python train.py --d_model=256 --d_mlp=1024 --activation="gelu" --norm="rmsnorm" --init_std_o=0.0 --decay_fraction=0.56 --steps=11570
MLP neurons of a small language model. Each row is named by its layer, matrix (up: input weights; down: output weights) and neuron, and shows model dimensions 128-255. Each number is 500 + 25 x the weight over its row's rms, rounded and kept within 0 to 999. Numbers have three digits each.
Before each neuron's rows, "fires after" lists the tokens most often just before its 100 highest values on Wikipedia text that the model never trained on.

fires after: "\n\n", "\n", "| ", "2"
L12.up212:487521502515453503520494486515477476486474514525520451495495500501479531452532496544491537450467486451511532510501498494500529561573520511544498503520518474506519555532466531513493510505459453496490471490495474502517507489491531477529492475506467521442453517482495504475521544496500495486430477482493528527500476518495491505538491484488487505515528526488491490515499506470461493526502
L12.down212:526506486512497479507483515471481465513534465479526499491502501478518478521519483463534505505519534525489499524547527484506512500497537460500455500478493498484452491498511511521501460532477498474451501506536488514478545536506534509478487503469551493514507519497472487534460469518494490465476475513548456523495486494485501511494555507537463537547465534481514513453499502514557487484536

fires after: "| ", " | ", "1", "2", " (", ") | "
L16.up336:540517512511520497527500507482521477527523498498500499532509486527484480541508466502481537512475468492496519514513506487521528498479579504560492517537500442521521485518500511463465481531528484506484488508502480505515517475523496511524470509490488505501527512507537480529494492523471531487495511532537519483484478506464465538499495508475505447474514513490511523548495495553561516544492
L16.down336:467492473514484507541482530493522502505549504529487468502473526464535493501548554480511499511495538537498487496530495513467478443528453476534499524480532540480484498470483510489482524484524494529457462489486503495442527487465533517470498495518502499480506478489463488480511481499478553500523507503480519517504492512530491498504450429485515519494484492487502485454454533476465528504479

fires after: "1", ",", "0", "5", "60"
L2.up50:502508545522506489505514489548481527502534510520491493514494487517497548452529512530493564508480491511492464438514501514496520509466485521462478478535503519498477491478526483479484521484503502527543489494564460509487486479474489530496510471470495491526511506535486564496530493497495503486473505511497559491478495467489490517521517508474566522511544490493485529535483498522507550468495
L2.down50:550507526482535485494476471475522529481504491506481507509508458547478549485497509479499538493478452524511478482446528537518457498515470570453509472462467489489481467508489540505488496496483504508480508484533472481463497500557514511456474499477481540512475501503480495532495474497517523474522494511510520492479479480522487496541519514511518536516534508531473505481475473508523481515525

fires after: "\n\n", " =", " |  | C"
L4.up95:455449512472517461521475547484514461441488488462515504479465485533503532500556515494551487475485462495478494492521463528461521509506493518531547486485475475503534495453468474418531516498486506498486472500501534545549470513500545503536470520503495502489461545508484510507528506489465499494471484495511507507453473501452552484546522514489528502481512525491546501485524469513499531551500
L4.down95:536502503518529524535494455480480494505460476524467502504503471515495477473500497473514528498549543489477544494443478466518518541509482524548501511518471510465512520496529520481512496511492519553489462486552471509493485564517448533521536485480477519460518514516505490481493509467530356482497543541519494468548511496545501492501484495478502537504481482549483510497473506512510496505526

fires after: "–", "\n", "021"
L4.up578:484467510468536527480460489481512476478488499502491509504521494517511505530522518508527519518482488494460520482539483561481489521483485509509543495487500487494522523494492540506528512516520536494473492504508482539462458481472519500515447483452511464485503505544474473486499501450480517552514527451471524458487507503487524487496493542454505492509537521460508540511494495526506521464489
L4.down578:508536487486492533448502480456460482489503541496502477487464503492484500512493544466516469510501514545471529469506508489507534507517496533513506572526506505535482522469505480491493501509509530484504494514487502545484504471532496472509541482506506513532486529470453499531488482461517520504523491512505511453502479447508478476515479463460491503469516476487534522473449482481546545519509

fires after: "–", ",", "-"
L4.up494:473511548530510519503497461557483507516503515522463506467533495503485545480515512491503487491437475534570520495536536516541454490512463516530538540480464480480495457474505515450531528501504493469488524519490463552548440504493516476509504482462484510516509465459497443528498469536515511528506490467499528435490499510513534510486498499495476454517468500513487469506487495527445522506523
L4.down494:486492496509478521481534476486482542514436495524446525533528534481498519478496491528498504471485474545492497489496505521510513475485505539516497518524472514508498479476489539464503495472487481479467526490508525489522519506470438469547514551512493493517491486498542506510504429517538552518509451524514452504504446483488512475451514510515542478530476505459487500486482534529474518478528

fires after: "or", "- B", "\n", "- M", "S", " M"
L13.up635:506548554513457489491484530538484514534510476473530504509479489516505522526517482479474463464445513486522504518526507531523559508509545534539526512501477452545516514521493534498466504516529502485444479510484522515506492494455491511542478536487484474499468486496492411506500485494494509505488497530555509573501500486519460545511550484498473495493513509513506493480493504494532478503502
L13.down635:505474518554501492473514509517557519543492517520517477518528510480491487497484501498465485484449465466516523544486480487498492528464504541534518490499505462532477526504458507486488490524495503471489483520462526494505502503453485455517482466550521499509518496474483463504502508501494508512464482519529493568540509470535490539522517537555491501501483478473509519447478491513510505516457

fires after: "5", "6", "0", "4", ",", "7"
L2.up928:502473517524520483505495504531470545510507508507509498501510459473480500432549479496491534573493450494478480522487529549485518508494517511526543480477504507493518512464509550512513508469528507543533499478465507506521510488534490484529535490477509534528498523498478528527497468534506537503493488505486553507506483526474519531526488486534542523512504508521494519522501498500528540518499
L2.down928:547532483493530470558505484471524497483530515467497547468503475490446563506520489463483480487478470510526497483474487497519500504541497473523475520494501486511486508530491535517465509511507517469534468547483500492508460515500479510461496545529500503470447538509477484465521503499524483483515524492493486479487487507525510484493494545505476514522490474477482490487509461514471512529516

fires after: "| ", "1", "2", ".", "- "
L15.up266:500460538488487493531470486550532511490511510483481491532487500509524519491480522516513500520453466481478472527483486488495464476535491523566481458487554475538487523538500525559506479527478494498492511509521488520502501446514482525485508526487486456483498476530513552499520505500476521500518528486465488473500520500532509494499501465512551542513479480499511497477478461487495502557489
L15.down266:507546520460505509484495524500496459499522468483484513467533468480488507523557481464495504501467517494459492484452506513528542528473497548496482517506504508471520475482454495480471538488499506504524451514477506479491476533495499491551546481507512536476484521513533468479516470515475490525488519539519508514514472515520504471497522455516464522538498479476494548504461494458502508497531

fires after: " | ", "\n", "\n\n", " Sh", "88"
L2.up959:472468507485455498485490459517480502520473502497482471522552520524489528497495521511494484483534520483521507478507477476515509532520515506488529514508503499494517469507516531490498508515503521483466473485489506515506470507524461496518481457479513525465497491464529557498476500471494511518487489489473494490518468500466506479532490472499473505460487524472501539467484533506530514470505
L2.down959:457525482510476463529483476460488482486467477443495513524494492516505493491539496516474498492508492478523522532509535487500506488480513425508520512484489449474501491504513476508500486522512496537494503476561504485498514487489451486489475456513501523508516525507514497509469469505483423477532445476514471474516511505506516458497469531538505526477514494499503503519473486536474526481486

fires after: " | ", "andidate | Votes |", " e", "-"
L10.up326:533480543485481519520498556525506482527518500493498523521522509507463497497520529509550429507512485480460478474496506496465538461527497519525516503480512548483492484488477522499535507518526485506495503497480479501496478474487468500508474481468508493514502461520516508509522508530507510511486555461507513461512515525539523517497459527481487495519526493502505512521480518488505520453484
L10.down326:536479511461479510500531487483493507455488498533531482510519592495543540493489493487507519509525497520457487535528521503533514464489544527552501516524492537491518551470530454492476520499507502504505489496514500531529482507530482476519512523483497548531492509503525459543485464483512549531462434527468496495526486492453492530498510502512524520528472559534483512543527517524561505460489

fires after: "| ", " | ", "6", ") | ", " |  | "
L2.up886:535471493469462532471505551547466486514471508482546513512476498482471478507513520482473494530514471494446529517535491530515479492492494519459511518442478439522513519523523496519510500523505503542483470521504523460514501487485534489509495481455504477489523476490516498496524515496457516538486500449445496470485478467508465506517564506536486493447481480472516454509516487467486478537497
L2.down886:509470506468465523497493521504462516497486453517482521502482535493490510495455446488483472532488530489479507506477519509549537500479477555467524534485534462495518491485500451453521512466505515467525474475473487462508525446491502489500474478466456461492488508465537515501488503483494532511512519534558516492463509477505483515526506511521530493463502520492496479488527516500480474523511

fires after: ",", "'", "5", "0", " West"
L13.up599:510543505569514468546495526487535490478522522523499521483496480524481515469480513492502494510499469528516498457510494528527519524524526507529507532571516508492464538500514525497481494484503555496496507524476479545480494475497491542531502533521476527464487502503505537485454445512453512496508481537504485486502494516470475491478543531487481520506499482482511486507467488506458512494484
L13.down599:479497497495490533475457457496494546504474465431550503495483514478493508528482519480473529487554482485531491527497505466499500451479491487530456488466468473465553500503508543491492482516526476499489483475495492466458480512504498506486489494496533445531502485518500491540476527503487490516478496518477494458484467500533493493512483488514486521501501504499484537525511519510486509533532

fires after: "1", " an", "ioc", "ac"
L10.up316:491466573510487476499499502475502552486486488506543460472500499481542516520506543520511497474492448460473515538536521489470469516517453505520495485503467470474486470490518529479542527502510487505475491497481442481446512508465497546500479524490515498493463485480487526526500476524491528487499492486509496473490491519555522550528508485512472450531510482509494484504513502471510504520494
L10.down316:477516491521508519508477505463483468483520535486488498510515506525503476505504445499518515482491510529535496510479505506510500487456487438530506514515507483486491511519535515463543523487513484544495474492483487529507474543442499483529503508487521483476505519555516494457511545463505453526472499510483490491488513459482528462501495492492518495481501478439498503478467474540524520530467

fires after: " | ", "2", "; ", "-", "1"
L12.up272:511536501524485487542537522484543530487547510464502533494491480514493528456503497473482495540489528535481489483490513550538511485516507507514499514502498470492485518486521501503509478507477516547509466515499470510484454531536505519488461524463532464491524467542514471469492499533491508488511512470481534513497522504488490481538463462469538483513513488492422473484481511480502541475523
L12.down272:497530475474453459503487469505498476513507513527501460505493531543534457529493497484515517473495505472535491486527531487473523453497514465513474475507475495532511519521488501502406541500507488483449523505506482501464476490516486460480542502488467480496467486486527500530510490468489536486506468471479508484520497497472486503468543490464471523535500534516572484561501465519473479506517

fires after: "°", ".", "26", "94", "46"
L2.up103:519507514502550499451503506484498519563534512550485463496485469499508455512508508508529513480473401511507522480507483486466500484511469512502530539491523522502500548480497472557525450531496502484503520444498477535523500499496474514504467485481487476498485502500493512535511458483502507479487493498542546494519474513520512508520536472487509513488484522525533501511491524501510496527544
L2.down103:498498508488554507477488532497507526491510462482479504505518504546482463515503478492475518528546477511499548481483477511480494520540534510518509526504475489487539562476488468529488438492526529534522504505526511516553509504482508461512484514487516519516497479481472553490505518478470479497522481502507528469492519452520495480428520521524492493487474523515524520522493471491502471543501

fires after: "′", " | ", "°", "| "
L8.up648:510526495509493497446514474509513456486516531508487493481499498537517493488528524492517544525548473495541513496508545485529461474468496513496490465491498447464453517509491492485508489491518512532495507515461507494471489444496504477561510450517481462536555474510514519493507492491487503446487500465481509504483495551525524503565516465471510519453502483522521466525467480534550528531487
L8.down648:498492468531459466514517502507510502510501494441483504481491507513493543502483489499509506486485496519496506503500518518461520481535517434499508478482497522517476516523473476487487520556485526479453501451502495522523518530490484526492541519433530506516454528535491530484516479487496530510467492480522526501529511525454467472507510531518506491552531528485504516451496547467485494446530

fires after: "\n\n", "\" ("
L4.up907:537501533523512500530505494502516505528513528516451537473510466461521484489469464474464490493473508524520493437510512493489493511486503527490472487508472498541498490484526507504437516491445446510483445477454481504517507471507490528531482505479424506509437492504483514533472523500446517490493461542522513489524494512491530498524533532495499515469475467509490488511550480508508551531507
L4.down907:551507513498463497527523499478492491517500471496478536488527462487493510522514458448466498487522536520520530463504544477496471515455480550501478492539473503511523520498492491485489513493528484503482442493497479519499497507494534502504467491539431539503501514507522508510523503548485432517506418500530505507554498496518493527489484487476509411476478468503503488546537504512479482535504

fires after: "\n\n"
L2.up662:486491525521479543536542486520508528534485520546499496469529513508495489496532489470522501454503465489537513511559486496517536500533519526528509482490514461542488491505516508488461569498466503495519506521524463486489546492461524494525507517477499519524506517499550483497504482440498501512513467563452455489518455542451492527501505480473501469535503481528511502472504473488498513512453
L2.down662:487523524515455532497538435518511494507494469498495479539505658476506488502491475479489523464511513515495491495524457461510524496508531610501504502514510464520510494491552515497503528501510501498498517514536493481500504487445502515532488503518510526499483490477494469511520495520467430509543494528478502482534476497488489515518547498483508486493504501505497476467475491470499510491447

fires after: ".", ","
L2.up70:495511478469511501513483520524516517517499505476493493535498502476504515462504538492546543476499506468520520457501512544519511513514472506493520499482515542459506506540517529459505507432482526538541513528545463535563516502496512502485564513503521510453483492517526478511496482480477505504492487457487544518532463505494546514511538505494527478554558491511500526500524504475470513495488
L2.down70:494524491544531488470490524519511502489530494503449479501498482502507461534499511509544454545509456526495515497540435517528536493524527488512515530489492495494493450493485499498493468509516455514527489551513542488531512508501501504517492492486485530502500518478514509516533458496513522523502494504520419493537512503486494509532467497514474492521511489494546499454476528519579522512489

fires after: "–", "| ", "2", " | "
L15.up877:501493496483459503472521457512530521532552517496558486474508502522464490553485506461489526456518481503517509501536528549532462512504506519552509504486504515514468529583508490466502461505515520547496477521512498529528488523501546446543491499501511513521483528504465464528507476514441504527510478445522488499516506519511479500524519477514527492470477503498466471480504467480500555467495
L15.down877:481480481550528500475500544509487492554531557484497477473487459476475508480491506458440480501533497525485525518509507483496500459500525484505496506502556431536492505459497487507480522510498493495485470515462467453494465475518502500522477442529520514502481503549494486465477483523461529540477492578541512523486504464487511452492455502524501523543519523522553469475504506505531503488475